MLP neurons of a small language model. Each row is named by its layer, matrix (gate and up: input weights) and neuron, and shows model dimensions 368-463. Each number is 500 + 50 x the weight over its row's rms, rounded and kept within 0 to 999. Numbers have three digits each. A neuron's up and down rows have the sign that makes its largest values positive.
After each neuron's rows, "fires on" lists the tokens most often at its 100 highest values on Wikipedia text that the model never trained on.

L2.gate1411:499474461572541560530506513509517580461488407469512556517549500502559459510438466467517552573505490502475528437556459419540546509566503481496486507545563531532503560500536550575502421430552588499521569463471444467583524542583414493522590564489450522522525564523447508488570481526455560545
L2.up1411:451571516466489528528446474521511481523550545428554506481401389526538510584503514522592518464475452525457534518430401418527471551475502532474486488433448487508483478512524476528395480577457548488552547574487566526561489500459537534481627466476555530543438421529450486471495537531452411455
fires on: "al", " qual", "em", " Gh", "ah", "amb"

L2.gate1127:520550488612471516460426494566456485489419519438542441477507471587543418455511511565516487599465570459508521426495427485530491551508478585556499469568496467542531497552451513528529532456555501477470473461415460485476513455528429596559477536525558501499439437571469567421474552397557451567
L2.up1127:492445495552542555477444530536481412564524453519394572584508479463500471489621472506489536501454490446391523470500436426476513562522491540564539510517516514518491581450492492523516551407499558476620477461499469501452476555478524537507475502445494437548516420492433481470564569489428572499
fires on: "ar", "an", "ad", "and", "ur"

L7.gate1518:488464578517462434476488446534564496489558429485451480521491466481575572489481518496309576461557445533540477484578545516492398415562517518527500562535503560463403535511428532470444483498453541464434492512561481476416560464508455592486616530458526387551583494538585581452524485526470463442
L7.up1518:536513483519542485409603516499437518462467517541578474468482552453535494476524456553551531512426457451575456412454534469471477557530518495568440509485425537566472496506493466455504437439568459514434452455504538475477528479603550456499530454472576403571517540384483460588483482588450453492
fires on: "|", "-", "\n", "ne", " |"

L2.gate1475:503420475529463547463480484409561468541486536423419596426527530578573477548417520543408461391490586529509481536513477495490501469541542509497584486512612490448539498532479446573606411446483502487559531445559489558527485541485504559486470411483443491489494443445539410509587505473433523478
L2.up1475:436474496604489467473472497482489507512532523457467537548566522514452465565508515470473531548519608549465479517571453576487484451492492488475556558471555527520504429537436481488552525481519485577517438516615531613419481431458569513493532493526517431487465450474506438515545451498546470447
fires on: " 197", "och", "id", "==S"

L7.gate1788:465389498540487408414445578548475504483553387495583479567550476521484539500495419413570513394577519442556557443442523455528463630570553443469487507555516555435550503409540469529505494396515618466474508554520475443605500488536479393534503455470462412579492540483597514495414595537418520497
L7.up1788:462491480537472558553540536494456509523502466491550516530507540516543444446589566488510530430394408465469452609483475486477432526481509472464527420595551541475529426491553482460489464503512536529589594523518426429595414501428499483591521391526485519531482512482510502519530624460512458617
fires on: "-", ";", "en", "ol", "ch", "aw"

L2.gate1592:466443465432561439433531463577490558398528497565524411542435534474537577469474494487564506482580409437605509560603498541511493470499470525569462544500513493535482561463483436536503600610450556570456524483504597407497528564497458523601597517480542527599538493497481450443456515504569491472
L2.up1592:470525491432493492501476508601589555517524478488538511534589505540533538473473458476489428488550535530521494497462533484621515511507512474459529487556495572600473498439472500373476546510548537375547497574523442484422512485474522494471467485445390477567442571449462499497465515496475504492
fires on: "us", "or", "er", "u", "c"

L7.gate1227:511523508369496444475401475435602513470438516449520541488503512487485522487499459541507468483456492539537486502485548503475471584474512499432461510489444566608535460512425447477437506507414521519522506542565460548459533523521439558409551505531571501506474521529536547440563563509526577542
L7.up1227:492548477464477541410519460487465512546470480523537557455444459469512541517485528467548521563476480533490441551570591479494564490505465473597425489484511521481435575548555490499480461484488418545485510447587511554562523419433523551504557506475430551438556468378576443491596592567498464526
fires on: " +", "id", " App", "aw", " s"

L7.gate775:446583463490501541469528451521517576485501553468535527420451447474468434454565526546419496452558442542424507385475436519435520552493393533475577544571504529456541553462527484528455462493430502460538428479505483496482560417603396440507480543564563522480516533543495521498523464463504527419
L7.up775:453496447487473484424495441536508478514517589517519592495445481626584471473477492487405507564521467491470440469516490534528586516484499501560498497430528515444443520514567407519404510468498453490381469449563556418535474432526461544560402555484581520596538500517509526590475551550445538440
fires on: " in", "In", "\n", "ing", " In", " ens"

L2.gate1178:542459505467491475473507532526544504509518527498502500493489452535540553493380498453537441517473494466501503380526479475435506515387407479482458564485549488425449501512558472511564552423518541516510493455472570415538570433549545521506595515513558477548557570485541511377498454506511562499
L2.up1178:441551421576469533523501571450555453570469549487494550477558413568579456562561484567547531539528495628445455526533531511513547510533437532517509450467404492597505441539499557422473477480533485539490506508471531467554526476564454571398560521465557476546559486509651452432476484596475590538
fires on: "e", "min", "ide", "28", " 30"

L2.gate404:474608519452506505521484503475572517519429456453507589500657378591482518493484488453575509399430483488519449540524534465509556480433579456556577552506457412609430503526415584447538536493597524469545500481510457406511539533563510430508587584476427563422525451518514474509479462547475502528
L2.up404:448429370564630508536538472512452463520473485541489431563585468524473464511438523466574451485481616573556514481508498478491508476565455494429527456479495429523491503515388544446558581534627477473483503498520462472471490520496533574452505495495507474386582421514550527578538461556477547481
fires on: "o", "an", "19", "on", "-", "iss"

L2.gate385:538617474477491527595505509513474504586650448624532504498482506449562499492585541430469454494531427450464486444479431508461509442549431534533471526482470591508508495530514438468454474515405551473519503531518537565457484426478576445511493490474575507546424497503405446509601423466543444501
L2.up385:560455536499448470446546517504436533521513489463503550521356489497421490507465479541444452579475525360431496448482490419539488526545640507453510476461503522425594452534508509391479480543523507537512448512514402562493519448447403488554446579480566427530547525548439505527418424447455490460
fires on: "y", "s", "g", "ing", "k", "es"

L2.gate495:519454477388407428546476548482544445522454459509510496538558472502608534539477544365502419492471524498537493480504343489501543385461512409518549504522564509512556538450446543520534514490523433605478512500523505539552623554594493521510432482564519559492563495459504437515496580464604552475
L2.up495:532452481490565524472562570479526499514516426534407497516538466510589525471570553520515469486522466451479496492428433421486524495534532431476486493567496501537473581494414472466515548490519485508582549461585432535560668492580423465421441341524463520477560471399487437521528633517504586472
fires on: " Mc", " Ma", " Sa", " Ba", " Laur"

L2.gate775:469485484444553568489525466565486453537502501541540576452562490483480451501530478487534542506501539463539480532484473620533540512483499499597423535546499464613543539540503552543521570427536508475467526508427488395527531538464584504433505515471472521481578489481496523426575516506472536444
L2.up775:481534417465434489494538507457565508588479517478565417481520504433504605416523426517484479475537446552530471519476451573558506548464583499608474491509473475538557470511518439540457480507392456562369552465470456507510536475429497387491505515544552628450465424523524530423478479510472491513
fires on: "B", "b", " \"B", "D"

L2.gate1349:532533552547537510494493634437532562494468464509474625557522565460529517537417487458528472570419456447475515457451489490577557483493487549601520461497451464595502438418506459548482552616498559461516503473442483418583498560542506569492553549434531611482535554469513521511480501512384461526
L2.up1349:560446510545522602480539462540529455559476563453475513621433485487466494426558470533448574511524506608560512571507431463469498536539417483548378502488535461526397585460528461486415533530518557511432496566496481501510447438529499494505475325525499443431524529471458427378507475458511598433
fires on: "3", "ant", "et", "5", "4"

L7.gate954:473491477582492483505488459423500515517412525493480487494476401400472474453527458570528410545461552531468522358653575562503500506396466491506518528574555455542488474519414483565538531457413490562501528562411438480515488480436469537431543556489534524561518470410474539454536528524551480492
L7.up954:389470562372471502571472628555508516494412538399532417546454440517482473461503532452452510474506458461458467477456457598561440511532485450540564469570626543503567481524538512551552403514463445517590543556519559516505519531590471502511401476492515521375453429454430482425499567527470578518
fires on: " not", "in", "on", "ul", "al"

L2.gate966:497459493411482429522413414535464465566415471500512418503483456549503486466506423538455473531462506548422433459524492602473570462509509478618578473402542517513493536515529483442557437435493486591442556553515509465526403449452466423558426531474563467503530448507459499470465536545513572536
L2.up966:383428546440551528495455517535558581532484459463467464503467560538515430485429551538466522559528458455486567417404547512514426527472437456477482532445490539483500534465438541492545535454529530411547551500549468454512496379525430413452439468469454433511522457458455515429474550521617435471
fires on: " Division", "ed", "ers", "aster", "ue"

L7.gate1985:476506514456551617398569484512451580494585454405534498515520466492530508485567505504383554529512477484495507502479396483505531559460513547459556577521504447437451406497465551479468469537387604443499479516519502470579495535580465476509509472540532482530455549454495488434452541468500474504
L7.up1985:530519449495491445477505528524526553639473522422487479523524478526482506461582509511476646498452551417513485529497555529515497438437441527513567513393518538592479535462475525483441494464467557470513417492463470496563394510471440461462498574487499538513571493437399450496407558422478487373
fires on: "at", "ot", " of", "ing", " 11", ":"

L2.gate1264:530405453390507558447490556482575472541427479465570442506503652563462488420465542547491457554483576505512536470522474467564615568530534478533556488516470531495481504440458556464517544525542512528513525500533409582567514411549465498493523379491425454474535477577487408497475555484407556519
L2.up1264:578460483432492529531552555594457545521455523496515454521564519564510520426599519500566552424520503521499442511463487548467538433534489542534508579474441433629551517455407547452543518532475582505507444530506524546523509521474487497481430533451498510345516533493461525513483483514470553434
fires on: "at", "ics", "ction", "ation", "ing"

L2.gate1359:505533554506485505495463590509481506416480455487461460494558582487483563522433488508476505462412484467526441432475461476485483533561450467529519447523434467457510487482424550519501462512559564474496528519453535515591551511499502555563465456487394559426464523512443556500580547543450563535
L2.up1359:523447488507447543542503602505463478586502495469438515495497592452515369608460518449563503571466506541521510422556478441555583512563463569530478553463497468405497470413484541488598579539622520493574500500407543481503521517483494533478519533502485493427537443546465583569549506537467499531
fires on: "u", "ate", "er", "all", "est", "end"

L7.gate632:478540558482500537490543541370429588505401469461508498592490452470441534523534475457617616487568434422485493564484494450610561452500474527479462564491508507534492553583526436425527522437465599423481489454466531504538529520563409459467605471542473532476376463508560476550461485562515442497
L7.up632:474484492615551514436509520456518543449478534495543554465504457509561559514546356567554563564460556520505521552494424577465433520523511479485551518483513477499608444415559439465553555563491562462535549469578506556525611495500482436507426434426532504517424555594442504427581589435522560463
fires on: " |", " and", " &", "\n", "|"

L2.gate1481:492520412414581426519551521566494533617520459557495493458522507482522489461430534508454537526516472582488498489461515451520491474532497486509554520479501522525522438456573412476398468441505486475433475504485551478616521409479513394497410483489556492584529511469433397449462495478443475478
L2.up1481:504411566528458508499508486519535536615494524459531566545467525455463500506559496512492563483557451449497599488525472598498527514487486487479502533544520490408474567517479469524480487472454499419481447519546529562535498411449439550445526462478456575538512491546487499603551483458475448471
fires on: " E", " N", " Mexico", " Pan", "N", "g"

L2.gate567:573422525444465487515544523576420520531491562559465393466580525577563528476483482545373416451506515482551460489543410591525483480617541503511624571529483538538460468556459477593458465481435548467494467517551484504541475568450453603496501353485537472507459523428459561432502522461467506524
L2.up567:476437436525523437478556488551453530482521470448519518468580544528578431569471523499496506434510583533504521531543422431439445488517553523386584455451466583512519506503489462501542501451559428528513482404436482470388465416461448516520553522516620509521496551543502514612439481451477504409
fires on: "-", "un", "ud"

L2.gate1843:390526575513533481537495495506500446495492426562457469495471558551564542413533517525479509455489448428492477505611510477482460573523501510558491412491470492530451448522563445525465440491516487515507479538431476441491458445470545454539529552461428535534518455526476402508439610471553492536
L2.up1843:493521480562513482443430441504388432445516449555533479453505524533536541486527514498434560488508574521531410600519508543495472419495486471485515414492469537568532422433511470465455550524497494508474445541534544526463495459584501566473431551590493495470434410553506465543472445446588541517
fires on: "or", "n", "v", "it", "p", "up"

L2.gate208:526506601514551522467478443503439543526653481485424470570570506479537521473486465476507420479454451488456538432457425491517499438575549547569532458495458532419501514570437578551497502500504491482546519460485494511503434606532524601487496425570557396532541435528462442642519489565514513491
L2.up208:584424509457472498518476585551424469582554543447535567496635498501508533562569520529419434508519438547598471479508538576524432409464465545521472530480483466472551496513497510464416543401547434499558524457566573555531436414497528536484529498611491411574566457613492473473510567504434417475
fires on: "\""

L2.gate538:558485473524387530499406496560524508543493423396504465529567512540435457483520463403461461480490536501536504488460554522562444529523408456532527411516422557594408553559406522451538419503512554499504476469535470512584493452489369584486474481458512574483477560462447523453548537516558527469
L2.up538:349579450495532521507447541495476412412501430588491482367523510423530424552403509469532560482557495576467443451576510452439550542513418524509518523515418534481488456537568556426437433512468539550484434546415495410531580505557401505483530488558444574538532501499489493491507496525452541474
fires on: "us", "ate", "u", "a", "th", "p"

L2.gate479:492478503490552418512498589492447529314503478545545524489445490469547580556617557486462484453563403534559580561531519474478453518512447514553517534480513479461507442457466439501531471440433573497501461510531462584545585488503457482429513417469483530524462471510408517516542486481502471524
L2.up479:499595520516466473478546453577543542569486589489509445485491538407525490439453516519496534489512495475448522468476516445493501433504429573474524589446516424480419600478538389492463532449435504463551486497604473549527502485603540464540472494575469527544547535450529590512507480462534439490
fires on: "s", "ant", "or", "ic", "ish"

L7.gate914:448527457513480498496512516472547486458364515504568449533391486543552568537541473509573494513529597481455583409511522552462496623489447447552480493506432532412558489422510497507509519580400429499593488516386531456465531505551545541505492423560545483494546539489582523482427562486539455557
L7.up914:458485470534434526514428450577529488542439490403473472509604545339552547535481490511441486524553523467485508382445479564507483479427642441478572492521548514592557466486579494553532534376475491533488509469457493489453412312467451521489475504514502487563558513568496456447492591467515431476
fires on: "\n", " career==", "==", " life=="

L2.gate462:557497572573449475510478456433580460426459482450463470478533429606474507455541461576415586555425578554442479569486377581448542532470515488581465477518484489528398546622507525450566459504508481527492486478560438418521562503500518514533450570502534626623501488576523478473472541411554495486
L2.up462:491503457465518556512519486536556419508480441497549481474477513470530431449566441521505449585497507487525417475538515476410484521548435464505477489503532563500475490474418513426545409458559528566487461536529506521440475499432489462514529580451479478541558587473569478446477390485542459445
fires on: "ach", " Division", "ies", "e", "ers", "ish"

L7.gate1124:501500612411473513550567535512562470491449519492526534550484535474561405482450533554508497591506593511539594404509432464442459552375487505445543486569515522470430435444512549574498493472479440542404495517410492579412564472457455627482513449416498484522457604493651567545578593567578449574
L7.up1124:505502503472547561423444518477469517575498545508494447526505431486450492428555427418410462459407468499516436405481401443446485589563518410533479515369512557494482551471489537544511526447517553566564440429495455470504470511465425565463513534517514411524428435531423592445550585510535479587
fires on: "\"", "”", ".\"", "\".", "\",", "'"

L2.gate705:473491449532538438464548463400555490509508471547482535432539541551487442488426482520466564454481499468532484533584557471510467466430561454519516425499519473541539437474475470487433537522428473525486446619557546611634382498494459500447502482551478509538457449552494462486449530571596508459
L2.up705:498599528530469534394497457470343545414466510532511534501478485551491513475544537500526599513538512599481434478518472591502532480558566464486467506421461563501474423501534488638448459524488545509429498548478441399523408458543508544533528490617560539519476474508562479419520474447492447524
fires on: "es", "oun", "S", "or", "ou", " Charles"

L2.gate1010:430609581449561546474486571485550516520477498486469486461405477492501567507321481492457511543545423463412529428397525527549496482442552440487478405561451522450460486512544520497516545560489499404466510477528516552503504548587555447464500541444364547479560517418571482527484426523443442516
L2.up1010:500510507583511477466503560457572534511453550563524514601513457578533471549531464546436546531527517552559437647527516487491468533503594528455520523517503430568584531541427465517529401528537466449489481490423479488476510486530516419475547476440515493474523482518442471571526544511509487513
fires on: "3", "2", "5", "e", "7", "4"

L2.gate831:520453497480553378497496459502496424571527532501583522467476518480530586358570520508433574547594454507528537586521547464553537467518574521487429454472594430403546534413425555522436502508509504481590572499586540560446465499401505517546615422569476498542550562416492486583526512440484461449
L2.up831:410470481487451487505474557501560596503510487601548487434495476498531465460531466456428507510547535481533505516442529585426428518417464479543592494482412498565468481520501491454491492496506506556500535520531494502428639535539456404492497521434470484540491537504550413502498541535449501425
fires on: "ar", "or", "us", "al", "7"

L2.gate1230:541458506493485472505358509562458438511627468507550513491482450542403493555509437492471555485468485501543446561475520567582514550518491545448576571422492483578431487453454469487583521562500462562441472512566514518448470554492450550532430512517541566495506445511501500520503566477549483557
L2.up1230:476464482582451539411549557467519419458518520490611553496435518487550533598479515442510485488579529539506528502449465473467490480546511538533509486492460562489600510516509472532482591437441430509551507621537471434481523530491387625436422513414559511543509455510462448468535554532469426604
fires on: "C", "ies", "es", "com", "ves", "and"

L7.gate1491:475500534431545625428567502523411498467438422506451511527459458462500443484564427448551526472567519501474488375485426400445509558517491436583465521526528536310516485481514504510536435483491407544502484474444515581540445430482388578512522491339434495490582558543472487496512628467514503438
L7.up1491:505495517594485520602485514389472583556399509463527517427484558524471605410528478490522474479443499459516550520460424524512433504409548427433525478469530494584459485470609468544486490456460495536476506518519441490555479524412478611464497516593624499490432494395620543471591510472491467487
fires on: "\"", "”", "'", "$", ".\""

L2.gate1567:446456445559464490423422546526506476523424452491456479460569432569485420480503479460424423445442499482564603471398465540599518550474469470477534532533442518522384512515449526488601499520472517502434477503483516406504456515591428462519462455501578492446527505404506336526494536578465489531
L2.up1567:501474477556415454432474463486452568472509476561582542583494403470457407555418589579514467531496522379526518472496594464524459476554494571574499496523499473482440537520467470457546533456555485467543554448524459480486582472517500508395411420515482614458578549494579388427557595540483531452
fires on: "es", "ies", "ers", "ip", "1"

L2.gate1584:523499545525617558524540493483486565530414550381493498510593498443434452477458467551532479518550550520423602476542407532493494468471553509543454611507408442556440430401495548483484414493488578500477517481536503460619391534554473453484549526479462461468575554533537525435484566522401492509
L2.up1584:519521547571419472532467484510427537522568419475511517600492491465358500557509544445491471503518492685465444454503499569457531487455536503494499496534497444499444442410505571448468457556542505556471440532457578507514450460576532483515442544458539562451542491468578569617524467460497553500
fires on: "\"", "ification", "ality"

L7.gate401:486505409558502464480519506432495482522413440478589468499554486503511560469465530487518560498437522471533543449406543523489481543517561513528435451540558609490573553534480395583543500483467600504460541463519446504472461500528429470488545439519491431585453472480448530542524543570544530508
L7.up401:538586428596471459527479466497522423602524483536550544465492411394551539541440494450492489556471525459473444560485524572462540541485505491524563425495549626522589495507440421560535526446519582534432527523525495541448495546507363517507410453518505447559487487369383549520536468667552493520
fires on: "–9", " (196", "–0", "6", "–8"

L2.gate1401:540441576567530540518439481507496520536494440474437507553475457502483487440512504512582467540487519534510512462564498405475598496466463555582456515504552531493490547511493470547600499413556478425535513454493456477491411491391624515488412515463481463524437573529362429506476567448560468524
L2.up1401:586502522463481568457437451492495374582487508445514448485525500537438466493538528440476526519581493427506569395493543534575576567453473541540554494518380542601581564496515445469501507509570516524488459437568586526488530442548453562556552437477540491428548523522428461464542554533509418523
fires on: "an", "ar", "u", "i", "a", "ai"

L7.gate741:628405509550447492450470565461484421483522446457488461444574533516409491491532464548461461601481510485575553487520487498578506477405452601572583409552466528516402514547469427530544525450545520472497532495473481519607595423420533536602576467549449494626551551518541500535561374478438513461
L7.up741:403517566456499479405450487539479511567458485489524516474567537497461511586486557408431480562493590513552471429403503531649545499522509549542622470521427470553538490531523485522510417497474569513495485461541463566476487530596474426509428513511481434458556512540596511483526524460457459599
fires on: "b", "an", "a", "s", "ed", "ir"

L2.gate907:489532532538456531524453451462447470547518449402485546475460373531474468466505469563472438534521504453436473406458479414495496561424558535482454559550465464498492502494518481480584533425479485416470556558487485469451609524509466509520527525433459560400541472550554431443515595422477521474
L2.up907:588516454562490543392519524450561511525409492532428374577469562506555491461508507465463535549413492534484539521471485526482488503497499516496475450503449407448460447378513443518494471469542550482475522431473480553455582471516539553401520456532452430478633441465554475495500491604574517562
fires on: "o", "av", "ay", "le", "and", "an"

L7.gate242:391414464503479499485442622440538410525528462437455470542444481573553496429413465441454508459436560466450483454513448520531428526548516531552542499529560535481462424602538531455524489536535405580435541547428438447546475488538485652474528487508511519521515554543550480545448509481487433442
L7.up242:543529447454519575601532486441478536446518509448615509446504511557465491423518518438414605456439532539377505515501454475538480537515547477494484647497548448510505433521530471451557533491384609550531480545485486486497425493399435571488573578572499538505477422471580489435564578427519484440
fires on: "),", ")", " and", " as", " was", " to"

L7.gate255:467544560509517538562550507457561526463617500426438491501446466497484490442477542471473446489458517557453441569479482561446570546472447556475544555477503587447488488477543510509573508544496604522508489558447482550410485566632522512502479446392425498442504581473466557452449461529572524516
L7.up255:511527453419521494381503383531560480367537472531475442459518494552486514471548451517514594423447491477588509461400444546550481507519486455500476495448465534394498502535537474463375601471422528448457518569471415476512548413532474452551413460469522497515594514508458424433407485445487484452
fires on: " as", " in", "-", "o", " at", "\n"

L2.gate118:466522468505651543465443616515462533503561516483488489432480470539459560538452511458485519573447385446334522510473518500483449441557500508492556486482445564470561418503576503477400420488438449544581501475507545514642419414480397490411549482529411512485464508448502452440547529451516446485
L2.up118:546494579481532594510631440501448544494431500503506478525557571479492471507454476608508516495530491544448494452513537526397459528475504469564460468491528499599422509550491396590443525481484499403501426485493402540463459518562514485520566557485486510445507590453502597469475446463486516404
fires on: "s", "es", "ar", "м", "or", "il"

L7.gate571:443469502557543510391476524542499439464492391492578493554499475496522588487533397500508566481451383551520471497512571505548528427558593533520404424593508478551578482402583482508524481435492508515459494610523477465456462481479466484542508483465597507547534590490549476487482454435452471421
L7.up571:479481525528463426424558491565532415485484515471428458601554502542569522463501536537510366558540465371486527477390470512577472462521473546605484460541448513458585605525458473399438528509628513429470514528548508551519517561578528468544507410424425534575495575505554531438507528480476338558
fires on: " |", "-", " or", " average", "en", "com"

L7.gate2:409520397504457516490495492529524521510550440505553468465574449567555434440508453525487502505598534545512473474481630516585595413437459483509519459614425453550439510452546387506545481495445482431526512510507492529565569462484537462587429395447487529500548583405537422471541405536522474350
L7.up2:495401435498566530462540528524596479508469572467495412465502548467460446475380537491490482504483489409508495468547501416516509503489588599504475495472528459496569610495491466535525538628599428556503506395438438433643485514597455479456466580517472515529555484539457507523511489396465520659
fires on: "us", "ob", " call", "if", "esh", "os"

L2.gate1671:466477570423546518444537560499508635506456498487523522452500497520462501444468484479555447437468490545428545439499369447496534477398563520448517572547515443526420385440458553551519483423477513476481548541571471472605529530527481473483547462572450560542468529485497485558482527528544569479
L2.up1671:524452525478489448554391560550434499432457607475523549499518502470408493550485433452539521536482515481467492542558482491497539488487494487497543573456508510565521428468588498486622465502521422535527455509541534526621414425521538534551437500512529496469485479567586524574493466445576502472
fires on: "\"", "ilities"

L2.gate820:471485469549507568512473517496563548556442553435490440577531484453540431461511538486458501426528565490481524561486598479566574538579501544557509449517520604529543428461463550424440560511501551464499471494425554590536455563540486556620482530372423465510536519473565504503400501482363512460
L2.up820:561572535374486473468504592464464510465501492592507514467507468464437564537526436490562483511504517429467395500410394464539561490575580493551476492494516535556456516523456483448498540517508522526524416583508511537419522506501478439438462508489516448500449541486556502498408391394482438553
fires on: "ing", "s", " rat", "ō", "un"

L2.gate767:473420547566573538533484475575456470430608563536549545549481479491516524464564462437483464497531511482533503560487517533538389529556566519415571478394432519480453448505524528506525467499554481571497525477490506523392515422477525515443438500493496466447506512558508495515541470591415524554
L2.up767:514561524526518443466422582506474563541496513607483489551515521485457474479469477553556511486499421455515471491448510569561439527473482574539538538500491509548501542575441555434526571508584456464524546519447471453532532515427554416495494553478490553479508426532530527459430592569433437474
fires on: "es", "ade", "resent", "ades", " stage", "International"

L2.gate1978:414498482545443566492530528564506516486303464566452524543473435614608408498572565520579531523495455506492455480460485494479504507501527466484504514476555512587526606457491536475505539552579487431490604460519467495442550572570466519438478491524567548546547593508400392598494544432388524448
L2.up1978:532526575475495577498485575440530493484536478358438504504582528538612576493529508514470543509490492460450575489502410542614489511488494452496552537486439495555578398517395497560489556594465515519504503541525512533570609433473521487455536475474531408491515512460538517486576582452557524684
fires on: " Sa", " Ba", "ha", "a", " Ma", " Ha"

L7.gate239:413522645465480443434508531451509482558482499588447484540511547494407519450576586513547500464451451523601540471505557483517524489559487428558448395512539446372515447502589445552504598563556501453561480505459510548562586489501535521456493468522436506538476503449517548512480522440421440535
L7.up239:375501556511489544438434533559481522567465481515506491463578447428447493586473529481474504476512475511467485592488564472502514446517477397563575552522519504585476535552500514530521556572511484591409434557456481454473457544573456545537550526519579493507515488524480535462532522399583533534
fires on: "p", "r", "it", "at", "y"

L2.gate83:402445561499417608509497517437549537546517497502522531526615573504547454607516511482485406559446516565425464352509440507599473445485555503555454501452410525465576446433520519425407487483517522493497526499436466482480430477570529560468489481550394448495494510396447409442472552531482501394
L2.up83:480420485533448559488557534469478505458516602480543490491635473484533500472461410470427450397393484555575539377479546498594507519465452449477475459481400501434591405420545443528517511472479559537365541507414530451535527479586449559493475513589471379493530510460545445461386478522496472426
fires on: "ran", "\"", "n", " Massachusetts", "\"."

L7.gate357:476436461465495439559510531496427561499498520474531563583532524552480544498537475445472509640482499513474484494407409565512492542466501537538502499574420507493464544493535430563485474486531480522599563495469447511544569443455576561556532533559621481413458476522487533388554544578472431459
L7.up357:428475534548465488560535581492450488418583431521537483524450526486467521508594510468442531515516546551382525483502501566639473554493575460497526429568604523484433423400536421583493477598431532404546524519551552505592503457463586474434535505496541484389432508570521476500532471591435423470
fires on: "n", "et", "if", " At", " Chart", " Be"

L2.gate1229:487545549490495527482516463481535435445566456457488466474509405509576502402619544619444550442523457476487469520506506479500418520509503473541508502509441479538404537543577533485477477549492554512532455452526390537471546478491374560461484475590543514504541497559529529478503539451510535481
L2.up1229:456523573519392528407452479541493507518450549534488579575538544538518479587492471540524559484394503433420464478539582541500403523472465459485463431533422623566492497529567549474419536539510464533532470544514450501445564543476524533477410487521483522457447439438613533525534459489549413615
fires on: "k", "C", "p", " wid", "ZE", "D"

L7.gate781:514532630475473478442434522388582531510427555500499524537399468556516559459546441516486389483550440487559504445469500514500516508462469459485382535556499520510460569563491504565509541475469533438541521469397498530486542497392612460483577530508437476435475427447507531597474574526493486528
L7.up781:508394441509489456453437505456555469510530536554466492403464494425468566496494510514502528504443490552468473499488395569454607509454497398486503511626564558545474494533466519544479403511490558553435534564517514580567523571532524477538458450519508479490512591476469439486510585498542510408
fires on: " |", "\n", " size", "201", " Rank", " chart"

L7.gate1065:454558525441559497496444576378537589487433509498524525542495548483504625474513487529467510465462463521492588560510515505513393503485407438527424415460551511497482526450508517521548509579503444446547608527532464559516553498416517482488558483562501510496492545457482515458441571561479528471
L7.up1065:560522555512471401545517541464410568489520475553495582475487433438535512616519512531467525467533499466559494528491440558532427492441487526493502514596473474537493477514511551485530493526540492475537511500457567438594476527493567500468549492526536494466488526474398551543433451500493490409
fires on: " |", "s", "T", "\n", "m"

L2.gate227:465531543602520448503463510460446466456439431426505549541490426578481603431500494536582491434521483491553523388490433479491545543453526542503387489543460466431483554521436537507516482532510561483456505415491540466464458487480520566467501474488507500463503537496447484475483638551491475526
L2.up227:513502509458493559489450493398528497558493420495452489514558566438523445503415498493388501544535449429478527556501543495552552398505468522531602481524574553455550576451547512452505475435488471460496498494463516486472539476594538454497450516418391408452504493503499524406450609470541520491
fires on: "an", "ar", "2", "le", "ic"

L2.gate1247:476509478452512428519477528551583493495578490503507467556531549393538615544423524520483484495559510602437515487548538463487601514518510381525509537449510448480464507500561475633495498477482530487541525540460558539485486466509502497569499576492477539572446553465518554533477562507478446546
L2.up1247:472544437579544493505564473520542517509503536543488509500508426370473524531456528458521447483474510466536530490583501410363481509450587520387335544509542433425497586488472544526439487481524516483485451471436494382435469529539504499493553583489502521476414543460435473510538520577550570555
fires on: "es", "ie", "e", " ex", "ock", "ies"